config.yaml
d_model: 576
head_dim: 64
tie_embeddings: false
init: "normal"
init_std_up: 0.0238
init_std_down: 0.00531
batch_tokens: 262144
train_tokens: 1233000000
MLP neurons of a small language model. Each row is named by its layer, matrix (up: input weights) and neuron, and shows model dimensions 256-383. Each number is 128 + 32 x the weight over its row's rms, rounded and kept within 0 to 255.
A block is one neuron, or neurons of one layer that tend to fire together. Before each block is what it responds to, as a language model described it from the Wikipedia text at the highest values.

Table header separators. Pipe separators between column names in Markdown table header rows (e.g. after Player, Name, Title), plus weaker hits on joining "and" and "to".
L6.up73 [116 106  89 180 141 159 122 103 116 129 128 113 103 194 163 140 175 102  96 102 158 185 105 145  66 108 111  83 136 185 144 118  73 142 123 122 138 159 146 130  71 104 136 150 164 105 160 160 110 174 140 136 118 174 172 114 133 124 124 106 125  82 112 110  92 173 111 160  79  95 164 136 113  48  95 109 122 169 149 110 118 140 143 150 176 129 110 160 138 147 102 123 166 141 131 129 108 105  68 184  93 141 110 147 137 176 119 151 169 120 111 151 162 116 133 143 156 242 198 165 114 122 169 118 126  79 129 107]
L6.up458 [ 84 119  88  66 119 169 141 155 115  75 110 120  71 130 103 166 127 108 169 118 142  96 131 114 124 181 111 249 141  78 135 133 151 124 130 134 151 118 113 117 161 129 103  85  94 100 181 133 130 174 133 107  99 115 160 217  77 157  75  90 103 134 162 168 169 180 134 173 189  89 146 102 138  98  95 142 190 136 140 122 183 106 148  86 116  74 125 138 156 121 174  94 119 171 112 154 128 110  78 119 157  71 166 131  80 108 122 193 130 161 166 151 169 140 140 104 122 129 137  96 171 126 143 120  93 104 114 127]

Clause-ending comma. Commas, often fused with a word's last piece, that close an introductory or subordinate clause before the main clause, e.g. "doubt," "failure," "After this debacle,".
L4.up6 [131 162 176 131 124  88 164 150 114  90 177 168 142 171  35 177 107 158 147 129 173 136 173 115 137  98 166 109 139 138  86 111 128 109 152 146 145 127 114  55 166 114 149 179 108 127 104 123  76 157 109 129 134 107 146 113 152  89 122 187  48 168 125 150 138  80 142 111 119 158  86 164 143 138 158  96 149 150 113  89 100 121 135 116  94 145 172 141 114 130 164  98 129 164 117  69 165 126  98  98 102  99 145 128 128 131 154 138 133 143 154 179 156  64 131  95  60 113 178 140 110 107 104 143 218 121  95 175]
L4.up478 [120 151 137 108 138 100 151 151 136  87 126 148 184  93 107 181 128 166 144 158  66 173 121 136  99 143 191 118 119 145 110 107 136 143 117 125 136 142 115 145 118 160 120 132  42 107 165 145 110 182 143 181 139  98 135 147  91  94 109 156 131 162 126 126  86 147 170 160 127  73 155 133 130 118 122 125 113 102 107 112 125 124 110  86 180  98  94 102  96 167 128  95 165 141 162  88 117 131 149 122 145 129 104 200  78 115 137 199 122 196 130 169 136  98 153 154 127 119 146 154 141  92 134 138 116 147 155  76]
L4.up485 [121 226 114  80 139 146  35 130  73 154 174 151 159 132 175  95 161 126 159 155  82 154  75 124 167 119  75 176 136  99  90 113 183 129 153 130 170  42 191  90 166 137 143 149  91  93 110 118 142 169 122 128 118  93 112 106 161 130  93 157 118 130 142 154  58 114 180 109  90  64 158 180  75 136 114 139 138 131  87 134  85  96 113 175 106 128 140 138  77 153 124 140 162 154 143  59  65 160  82  94 125 121 134  94 107 133 132 125  81 170 160  96  95 138 156 188 114  78 112 102 105 111 139 112 120 167 158 141]
L4.up699 [136 130 150 130 155 111 123 132 114 187 139 176  84 165 145 149 183 126 124 106  54 219 168 162 148 118 137  63 130 141 172 131 164 159  98 108 125 114 115 102 133 137 117 136  77 141 131 140 131 143  89 124 175 123 165 133 148 158  93 131 126  82 126 115 152 103 143 128 132 134 110 125  98 144 160  40 139 138 114 146 162 154  80 123 111 179 141 114  98 102 126 121  87 102 109 140 184 127 116 101 126 135  94  87  60 110 132  19 173  66 156 111 115 131 118 128 105 133  64 123 147 122 104 104 131 115 162 125]
L4.up880 [179 127 113 159  55 173 119 152 118 153 124 152 114 130 151 166 190 135 156 144 101 123 126 114 141  93  57 110 160  95  97 115 184 138 135 154 172  82 158 120 138 133 132 153  63  80 110 129 171 134 160  92  98 127 159 150 134 117 148 125  87 180 155 152  64 100 116 115 156 188 131 157 118 192 180 122 121 134 133  99 166 119 143 134 124  86 150 119 143 179  99 116 187 127 109 107  89 133 143  76 146 201 173 113  95 128 134 150 144 112  93 104 107  97 130 142 138 112 105  95 132 170 104 158 135 119 195  92]
L4.up916 [172 106  95 115 128 171 205 155 164 125 184 108 128 125 110 144 113  95  73 132 129 156 121 141  94  98 176 110  94 135 129 143 184 166 106 133 165 105 178 130  86 149 100 101  83 141 136 163 145 166 156 155 108 171 129  70 109 147  91 143 177 124 190 137 173 140 157 139 198 124 131 172 114 114 156  75  82 139 131 164 141 114 170 119 138  77 121 165 100  49 116 101  51 176 149 126  66 126  77  97 172  88  85 117  77  98 111  89 117 171 130 143 132 136 172  65 155 167 142 123 129  77  99 119 136 109  92  99]
L4.up1361 [151 110 125 140  70 163 150 118 126 133 159 145 168  84  41 162  97 168 132 134  84 136 122 121 199 133 121 187 105 123 143 138 109 147  86 102 113  89 125 154 131 116 173 148 124 125 145 118 141 116 183 112 144  83  78 119 168 181  53 145 149 146 148 120 131 167 172 131 144  63 108 125 119 157  71  71 114 152 113 118 143  83 117 183 146 144  74 153  84 133 155 118 120 151 110 112 145 164 106  94  84 138 187 126 106  99 174 114 138 158 158 140 123  91 117 107 123 124 176 140 114 115 109  80 207  88 111 131]
L4.up1402 [133 123 136 155 133 161 152 238 148 139 168 114 146 153 166 167 142 123  56 130 133 224 107 178 123 133 106  66 136  99 137 119  84 168 139  83 100 196 138 103 142  97 156 117 188 125 106  91 189 140  92 131 105 148 156 160 168  96 153  90 190  56  66  86  84 159 173 110 147 130 123 132 128  81 135 123 153 142 117 110 173  93 183  91 103 133 132 104 131 124 125 113  94 142 132 151 105  89  83 159 150 139 129 137 137 129 111 145 144 180 135  84 164  76 179 142 144 158 134 134 103 111  75 100 181 148 102 117]

Comma after clause-final word. Commas, often merged with the end of a noun or adjective, that close a clause mid-sentence before words like which, but, where, as in sunglasses, draft, Island, and diverse.
L5.up162 [123 176 124 139 150 137  96 132 145 124  87 128  70 160 172 118 112 108  98 172  83 146 120  62 110 103 114 132  67 125 140 126  90 110  95 169  93 144 200 204 149  58 143 118  84  89  74 151 133 141 143 158 173 131 190 155 186 146 119  96  45 111 152 114 194  76 147 173 149  74  78  86 127  80 128  98 202 139 106 152 123 123 115 173 131 121  95 110 131 159 171 137 153 143  44 120  96 171 127 103 151 135  82 142 119 171  85  96 123  99 170 137 131 162  91 120  78  95 157 155 108  52  73 129 102 147 120 178]
L5.up1146 [132  96 138  82 142 172 113 124  74 113 112 168 119 117  70 128 152 166  76 153 162  86 167 120 172 137  86 103 107 130 111 158 186 107 130 153 139 111 123 110 175  97 129 117 145 106 118 127 115 125 159  98 122 130 160 130 147 146 151 114 103 141 131 154 135 220 115 147 102 108 111 105 160 139 131 126 133 158 105 131 153  94 143  89 148 136 127 171 109 192 101 137 131 116 127 110 141 184 106  31 196 178 147 102 132 172 101 142 112 118 137  90 168 172 156 140 148  48 143  82 110 140 160  44  53 178 176 139]
L5.up1589 [ 98 135 140 129 156  58 116 113  55 164  99 159  88 136 145 153 108 112 114 139 139 153 134 105 179 163 106 131 112 117 115  91 185  76  89 132 102 112 163 131 203 117 147 146 167 161  94 103 146  93 153  91 122 137 154 119 185 105 142  96  83 110 109 105  75  53 162  84 113 122  61 124 154 149 128 108 205 163 114 140 151 117 148 111 116 190 169 138 127 153 105 157 165  85 182 131 119 144  64  44 124 117 102 148 127 193 132 155  97 106 163 130 156 176 122  97 177  73  76  99  71 176 144 103 102 147 155 128]
L5.up2193 [137  90  95 158 101 152  74  55 156  94 170 172 153 134  43 146 145 122 189 108 112 157 122 153 105 157 135 135 153 186 150 150 203  87 106 117 112 194 193 154 145 141 109 171 124 180  73 170 118 115 150 122 117 104 155 146 143  79 122 125  83 117 156 147 135 173 121  89 152 139  95 131  79 155 124  91 108  73  82 137 162  93 131  79 134 103 132  96 101 162 138  90 102  92  78 135 104 120  96 127 144  92 183  65  92 135  83 140 164 135 133 148 122 100 119 203 116 115 147  66 137 129 215 138  99 172 142 144]

Line break tokens. Fires on line-break tokens that close a line, usually after a sentence-ending period, a table row's final pipe, or a list item.
L4.up83 [ 96 119 182 130  77  96 113 133 126  91  98 154 132  73 109 191  89 176  54 116 102 151 133 176 133 111 117 179 126 161 123 141 128 134 134 135 146 154 110 165 127 109  61 135  72 112 133 133 146 196 141 147 127 129 109 137 130 140 166 151 109  99  84 152 168  82 171 125 119 115 105 141  86 128 154  89  95 149 176 208 127 147 130 104 100  98 150 129 150 120 112 184 101 137 134  69 120 109 145 115 141 142 171 180 171 160 131 112 150 141 155 117  80  73 141 186 108 178 117 150 109  93 115 118 119 134 125 117]
L4.up1884 [116 218 104 165 172 150 101 127 110 124 172 117 109 110  73 179  39 129 169 119  96 194  87 155 140  91 132 178  98 131 135 116 109 209 173 102 148  65 121 135 126 150 116 136 113 201 204 171 142 200 128 141 134  99 110 185 108 176 159 141 140 172 158 137 127 107 170 131 122 127 145 140 141 169 151 132 112 114 132 112 130 109 165 160 116 116 115 153 121 113 183 120  51 166 120  84  82 119 142 111 147 203 169  89 105 134 129 102 113  93  98  97 134 130 126 145 135 109 139 189 139  91  91 138 117 127 100 136]
L4.up1890 [130 167 150 167 105 130 145 151 161 108 143 141 151 115 127 141  84 124  92 166  89 136 122 174 142 107  75 124 101 109 109 160 110 141 162  60 190 120 151 196 105 118  91 146  94 104 143 122 154 232 103 197 121 127  83 157 151 149 163 149 133 151  63 167 154 124 159  93 133 121 124 104  89 125 145  92  97 111 191 131 134 102 103 127 111 157 122 203 157 122 114 176 130 144 123  58  85  85 144 114 121  94 176 147 133 155 154 111 164 128 138 134  94 109 110 131 125  89 118 160 106 102 122  96 143 142  96  97]
L4.up1921 [114 123 124  96  96 153 151 125 174 131  85 190 184 139 143 148 160  95  65  70  71 147 150 149  89 139 119 128 127 140 177  72 138 154  73 102 133  74  90 107 140 131 113 111 107 109  94 103 162  95  87 126 122 157 140 124 167 162  83 115 107 145 142 147 124 156 163 161 178 110 130 164 159 126 125 103 161 108 167 112 180 139 113 203 168 101 120 100 108 161 167 157 117 152 138  67  99  73 220 154  81 115 185 124  95 157 137 203 160 194 127 156 133 169 178 127 111 128 108 125 160 124  88 138 172  80 145  81]
L4.up1923 [ 66 164  84 192 142 171 113 206 165 126 120 105 187 132 122 123 129 126  78 131 170 127 148 148  72 167  80 172 107 149 178 137  85 190 121  66 155 115 213 107 137 134 149 147  95 131 161  91 126 187 140 150  93 114  80 146 143 111 172  36 104 133  72 133 137  70 188  93 127 105 158  69  78 161 115  74 138 130 162 120 192 114 134 185  77 106 145 152 111 132 146 103  77 147 190  70  47 128 168 176 169 169 138 138 141 151 177 142 147 132 116 171 106 117 141 147  70  88  73 151 153  65 120 126 121 140  84 161]
L4.up2086 [104 110 145 131 149  84 124  91 136 146 100 133 133 147 113 165 112 165 107  90 102 123 169 132 146 156 114 168 129 136 116 125 177 107 120 121 165 101 175 177  94  91 110 143 153 101 109  64 158 150 132 153  68  96 117 154 118 129 136 179 159 176  45 158  85 143 150 109 152 149 116 187 125 142 140 134 102 130 158 110 130  56 153 140 154 117 137 169 160  98 163 186  64 123 158  76  89 113 120 149 156 145 108 142 148 148 150 126 140 122 147 129 144 114  94 103 116 163 106 197 107 132 148 160 149 155 139 162]
L4.up2117 [ 89 191 102 116 120 114  80 176 188 165 159 163 160  98 156 121 166  76 137 103 141 206 102 133 126 136  95 137  92 191 114 195 132 143 156 117 112  96 133 134 105  53  95 167  74 149 155 156 103 159 129 188 137 144 146 123  99 111 182 126  90 171 105 148 155  79 198 151  53 160 101 147 137 153 120  83 102 109 181 132 165 150  94 174  78 155 174 209 180 121  93 141 136 165 108  88  95  50 127 154 132 164  97  51 104  97 172  78 109 120 200 167 118 164  90 139 123  95 107 162 102 115 107  73 178 165 140 100]
L4.up2276 [126 154 134 140 101  95 124 146 147  87 135 144 137 111  91  99  90 140  92 148  18 111 166 137 133 128 106 138 138 111 120 163 186 166  78  63 148 144  72 158 112 113 131 129  62 128 100  68 131 170 129 153 148 126  68 114 181 150 134 167 125 176 125 129 110 126 197 141 119 139 129 173 121 123 109 156  98 162 162 120 145  92 103 146 152 151 199 172  99 137 122 175 167 121 147 112 125 168  82  91 194 121 162 120 102 100 166 111 156 134 189 207 132 158 117 143  54 154 156 149 109 137 127 159 133 117 158 144]

Comma after noun phrase. Commas, often fused to a word ending, that close a noun phrase mid-sentence before an appositive or continuing clause, e.g. "NBC,", "activist,", "people,".
L6.up1819 [115 115 160 133  52 165 116 205 127 165 102 173 104 151  66 189 170 112 203 103 137 127 134  88 125  82 113 102 148 129 109 100 133 113 144  66 108  97 167 138 144 104 163 128  79 110  90 149 147  94 119 125 121 129 146 145 199  70  96  82 117 167 153 148 137  74 134  93 151 139 129 191  98 137 145 107 173 154  88 113 122 133 169 141 151 165 148 132 122 150  59 148 106 147 106  60 139 168  85 118 146 146 210 177 116 148 137 161 121 172 106 123  93  99 109  88 109 101 151 106 154 170 145 104 172 133 214  93]
L6.up2261 [ 78 126 163 159 116 135 149 109 115 173 124 173 123 171 157 104 176 191 140 109 127 143 157 112  99  72 146  89 158 105  88  93  69 102 141 113 146 136 119 129 142 113 170 171 137 103 109 129 132 139 126 153 153  78 123 115 108  90 103 184 159 139 132 135  89 115 139 179 247  61 110 129 121 175 153 113 138 135 129 110 143  93 155 156 154 107 131  97  99 156 112 146 129 113 134 115  82 168 157  82 214 185 144 127  84 106 137 130 144 161 100  74 136 147 115 118 120 134 151 129 123 158  87 152 179  94 126 118]

Block-ending line breaks. Line-break tokens that close a paragraph after a final period (e.g. "reporters.", "Spain and Greece".), or close a table row after "|".
L6.up585 [161 135  96 140 113 134 122 149 102 130 166 127 134 170 166 128 185 183  91 198 172 169 166 116 129 103  35 150  99  37 108 126 122  96 102 111 151 100 174 159  76 137 139 150  73 127 155 111 209 178 126 103 139  98 109 138 116  99  99 130  81  66  52 164 121 111 129 114 137  97 103 129  78 138 173  93 132 149 141 160 142 156  56  69 130 115 108  91 128 127 113  86  56 134 107 122 164  99 127 164 128 107 220 143  97 173 127 164 182 149 141  99 122 150 149  96  96 128 121 164  89 151 161  93 115 126 157 127]
L6.up944 [145 150  92 175 184 136  98 154 145 106 125 110 118 200 111 120 105 152 106 102 170  83 152 128 214 136  75 188  75 122 160  99 179 138  79 105 127  92 145 163 118 129  78  96 127 164 113 161 122 189 119 117  99 151  85 108 151  87 122  88  89 151 117 188 152 104  95 132 138  90 110 162 157  98 150 128 108 137 137 135 148  99  74 173 137 144  97  94 153  64 156 104  79 111 128  93 103 105 163 195 193  54 198 132 133 145 170 149 133  94 131 110 146 144 174 120 125  94 154 111  97 159  61  94 103 132  99 125]

Table header cell separators. The pipe separators between column names in the header row of markdown tables, e.g. after Votes, Score, Name, before the ---|--- line.
L5.up801 [ 97 139  80 104 105 154 100 196 160 114 184  92  80 111 172 109 154 186 143  77 141 127 137 128 182 160  99 163 165 159 128 133 124 102 129  94 192  76 121 142 143 215 117 159  99 117 153 170 171 138  68 144  79  79  81 143 143 156 127 166 127 125  98 107  78 142  79 141 111 136 138 125 130 128  49 158 119 113 103 134 150 137 166 168 130  58 155 132  84 149 108 116 175 187  86 174 147 118 150 112 167  97 131 114  80 142 144 192 116 154 170 122 159  60 145 158 158 103 202 149 105 112 111 163  92 134 164 128]
L5.up1253 [114 127 143 111 158 124  98 135 136 142 115 101 205 120 107  92  97 107 147 147 102 121 143  79 122 121 151 141  98 163 194  85  57 187 177 126 113  93 146  97 138 122 149  70 113 166 136 141 149 102 108 126 144 134 123 106  84 156 178 141 208 138 130 170 109 116 151 134 130 104 147  95 169 169 152 120 135  81  62 130 127 103  98 129 131 171 153 125 112 157 128  90 179 197 138 136 120 130 112 127 168  49 115 157 176 126 146 140 159 152 110 167 162 150 147 118 145  84 112 124 121  85 125 128 167 235  80 169]
L5.up1458 [136 221  73 143  94 129 131  97 139 138 172 109 114  71 117  58 123 113 153 122 100 138 131  83  64 129 163 145  90 109 162  80  48 110 159 123 138 162 156 127 115 172 122  95 147 104 168 178 139 127 125 127 159 139 150 113 131 120 124 109 105  98 136  96 120 125  86 135 114 124 101 145 165 197 150 107  94 132 155 139 105 103 123 129 104 109 142 152 153 160 126 105 119 109 113  62 142 105 137 137 156 103  95 209 158 125 149 162  97 141  88 140 157 135 137 167 113 198 160 140  69 113  45 110  58 139 145  97]
L5.up1484 [169 224  46 137 118 181  90  97 114  90 137 115 169 123 169  86  93  75 133  87  92  84 115 146 104 102 139 136 143 171 147  55 157 173 152 119 156 114 126 131 139 123 151 132 109 141 141 143 118 122 128 114 126  77 116 162  98 153 122 120  70  98  69 190 105 138 108 153 142 112 143  48 142 150 117 155 143 114  88 143  99 112 150 150 124 111  86  94 135 112 146  85 197 127  70  69 123 117 128 118 124 141 151 175 144 111 166 184 116 109 167 138 152 120 172 105 149 145 131  95  98 120 160 135  87 132 135  94]

Table header separators. Pipe separators between column names in Wikipedia table header rows (Pos. | Nation, Score | Away team); weakly also "a" after "is/was", and medal words.
L4.up1174 [ 94 143 129 121 175 120 150 164 107 218 176 112 156 156 161 102 156  69  72  93 215 129 212 140 152 146 122 112 145  89 140  45  94 145 154 109 128 144 168 141 109 137 105  80 133 171 161 188 164 106 157  93  94 148  63 181 143 139 140 121 146  91  80 108  97 116 122 219  70 130  69 117 135 134 123  95  52 117 129  91 143  78  96 120 149 110 147  91 172  67  86  88 147 181 127  92 163 155  89 146 149 117 151 178  87 153 151 119  82 100  86 134 110  86 187 119 162 175 120 123 121 171 165 156 148 126 116 133]
L4.up1254 [124 153 118 108  79 184 146 201 151  91 116  94 101 142 121  92 135 143 191 119 130 125 103  85 115 128  97 127 157 113 164 131  64 151 167 134 113 129 102 150 123 167 167  81 125 111  40 109 100 130 145 118 130 119  97 163 127 125 142 143 150  98 136 135 130 120 198 132 122 144 164 129 162  93  92 181  84  97 112 110 140 105  94 175 129 104 143 132 166 175  82 133  78 145  69 202 143 138 120 129 154 144 174 116 115 150 164 113 124 147 130 136  92 145  91 122 143 114 158 149 169 157 120 116 136 111 154 157]
L4.up1652 [ 82 165 167 100 122 142  79 123 104 117 161 135 135 130 134 136 119 138 155 117 142 133 142 123 127 141 105 100 163 100  61 131 134 102  89 100 203  89 141 146 122 169 113 150  96 146 115 146 178 163 145 164  64 138  79 188  88  99  86 105 151 124 153 112 212 133 134 133 176 171 154 158  89 113 106 181 131 124 161 160 173  88 100 148 154 117 102 106 153  87  98 163 107 164 150 128 142 105  83 119 107 141 163 129 126 133 137 102 111 170 137 114  61 118 163  92 116 192 181  82 123 133 114 142  66 150 148  93]
L4.up1673 [179  52 112  73 116  98 158  97 135 138 115  98 143 157 179 150 150 125  74  99 144 136  79 132 120 129 136 121 163 136 169 160 158 216 112 150 140 123 109  99 112  95  80 146 143 129 137 163 140 127  98 102  98 190 164 124 148  79 158 139 114 187  81 123 154 114 188 119 123 176 122 144 114 119 179 106 115 175 124 131  70 128 123 235 123 113  48  94 163 114 201 138 118 165 165 172 129 186  85 156  91 130 111 147  53  88 118 104 167 104 146 140 121 102 107 165  75 107  76 134 136 185 137 140 119  73 145 101]
L4.up1743 [ 96 145 110 110  41 162 110 131 152  92 200 137 111 159 151  93 139  94 152  70 161  92 172 142 139  90 158 205 146  92 121  85 163 164 149 150 146 121 105 204 195  99 179  90 133  93 135 139 147 140 146 135  89 116 124 177  76 105 116 145  97  88 143 120 170 101 187 151 109  69 164 139 120 146 113 178 102 119 120 177  86 137 123 179  78  92 151 142  83 123 160 148 114  78  77 172  88 112 148 178 127 154 171 153 107  68 162 131  97 154 107  72 121  96 181 149 122 175 113 101  85 139 133 127 104  97 128 111]
L4.up1869 [171 165  48  75 145 140 153 189 137 145 180 122 112 144 121 121 133 137 180 129 120  72 110 115 133  90 163 133 154  99 142 109 106 100 146 151 148 147 118 171 103 134 143 126 101 114 120 147 176 146 138 145  75 152 133 110 117 150 142 138 135  77 143 123 188 104 112 168 136  81 134  74 159 106 113 131  76 152 125 100 161 112 111  83 114  71  87  89 143 169 109 118 238 149  82 113  97 173  97 140 189 155 161 199 138 120 123 106 127  99 129 179  77 144 129 104 113 140 172 124 153 167 161 177 125  87  99  68]
L4.up1987 [129 115  83 152 111 104 153 119 145  98  98 140 105 132 133 126 133 122  82 125 115 125  83 158  97 100 154 138 145 129 115 136 154  83 126 128 129 121  78 109  97 101 127 110 150 190 102 159 169 136 116 166 132  61 152 168  89 149 123 102 141 147 111 130 182 117 156 153 138 119 102 192  93 206 122 113 132 141  81 187 146  72 163  64 109  46  89 131  76 169 134 150  44  81 206 104 131 159 130 143 163 104  53  77 128 117 114 139 128 109 129 142 134 170  65 154 140 160  55  83 147  98 135 161  85 148 184 138]
L4.up2078 [103 130  89 123 120 134 120 103 117 114 171 122 139 120 137 105 155  88 145 161 155 112 140 166 112  58 161 117 169 147 209  95 123 119  71 141 130 149 106 179 105 184  94 142 158  73 125 103 156 159  98  84 100 113  68 200 108 111 155 139  83  45 145 128 148 127 122 146 137  83 107 146  76  99 117  91 161 158 167 135 123 135 151 178  86  90 148 119  92 112 148 129 131 153 117 113  98 121 166 132 130  85 128 116 127 106 157 144 145 118 120  49  95 106 110 154 207 150 150  99  80 140 108 127  78  44 129  86]

Line break ending paragraph. Line-break tokens right after a paragraph's final sentence, a table row's closing pipe, or a list item, before the next block.
L5.up1062 [163 166 191 115 118 144 131 120 145  45 138 140 160 147 118 114 138 100 120 124 145 122 166 162 131 120  31 182 124 151  83 115  95 123 174 121 214 112  72 143 100 110 142 128 100 110  95 150 133 224 140 148 158 175  94 140 151  68 196 150 131 179  44 182 153 139 178  90 137  75 128 113  91 154 157 101  99  91 198 109 147 152  78 150 129 151 117 172 136 104 118 155 123 110 170  89 140  50 108 127  81 114 227 123 110 185 101 167  77 161 132 145 115 145 164  83 140 144 179 140 126 104  77  91 136  85 110  79]
L5.up1692 [130 177 127 142 166 151 138 143 109 117 113 146 135  89 139 165 102 136 168 130  96 116 122 140  88 101 139 182 114 162 124 142  83 175 196 119 171  88 121 159 105 126 131 132 102 126 151 141 118 183 135 112 129 109  87 133 119 127 146 194 108 138 123 121 168 163 110 143  90 110 138 118   4 152 157  59 143 125 157 146 133 140  55 134 121 114 130 151 110  93 115 108  90 116 148  63 159  94 150 124  75  85 143 130 100 127 205 112  58 165 208  88 128 154 103 191 119 113 106 152 163 115  90  70 120 103 126 115]
L5.up1926 [139 135 157 130 175 125 114 180 205 129  97 158 137 104  89 145 143 144  53 134  51 188 202 164  97 134 104 129 123 141 104 141  72 129 120  89 111  85 184 154 110  85 102 127  61  77  94 214 116 189 145 199 132 122 112 128 137 100 141 144  70 111  86 145  87 158 191 106 179 153 109 109 126 104 152  74 144 164 170 119 138 180 147 143 112 121 118 121  55 115 114 141 133 124  98  87 155  99  97 118 104 158 135 185 114 154 222 127  68 133 130 126  70 103 106  86  86 112 131 120 138 104 106  76 120 130 153  98]
L5.up2281 [ 81 128 111 119 186 133 115 135 117 111 118 153 180 144 126  83  99 159 160 136 116 131 130 125 162 124  87 134 119 192 159 176 103 107  65 131 188 158 116 131 106 119  77 196 114 123 100  84 137 202 122 138  38 164 150 162 158 171 115 148 164 120  80 143  96 133 154 148 148 130 108 135 105 139 129 117 128 111 132  86 196 103 143 124  91 140 139 168 142 147 156 117  86 165 129 117 128  78 104 100 111 117 130 149 139 118 108  66  65 156 146 170 145  69  38 101 156  87 122 182 128 106 174  95 114 101 157 112]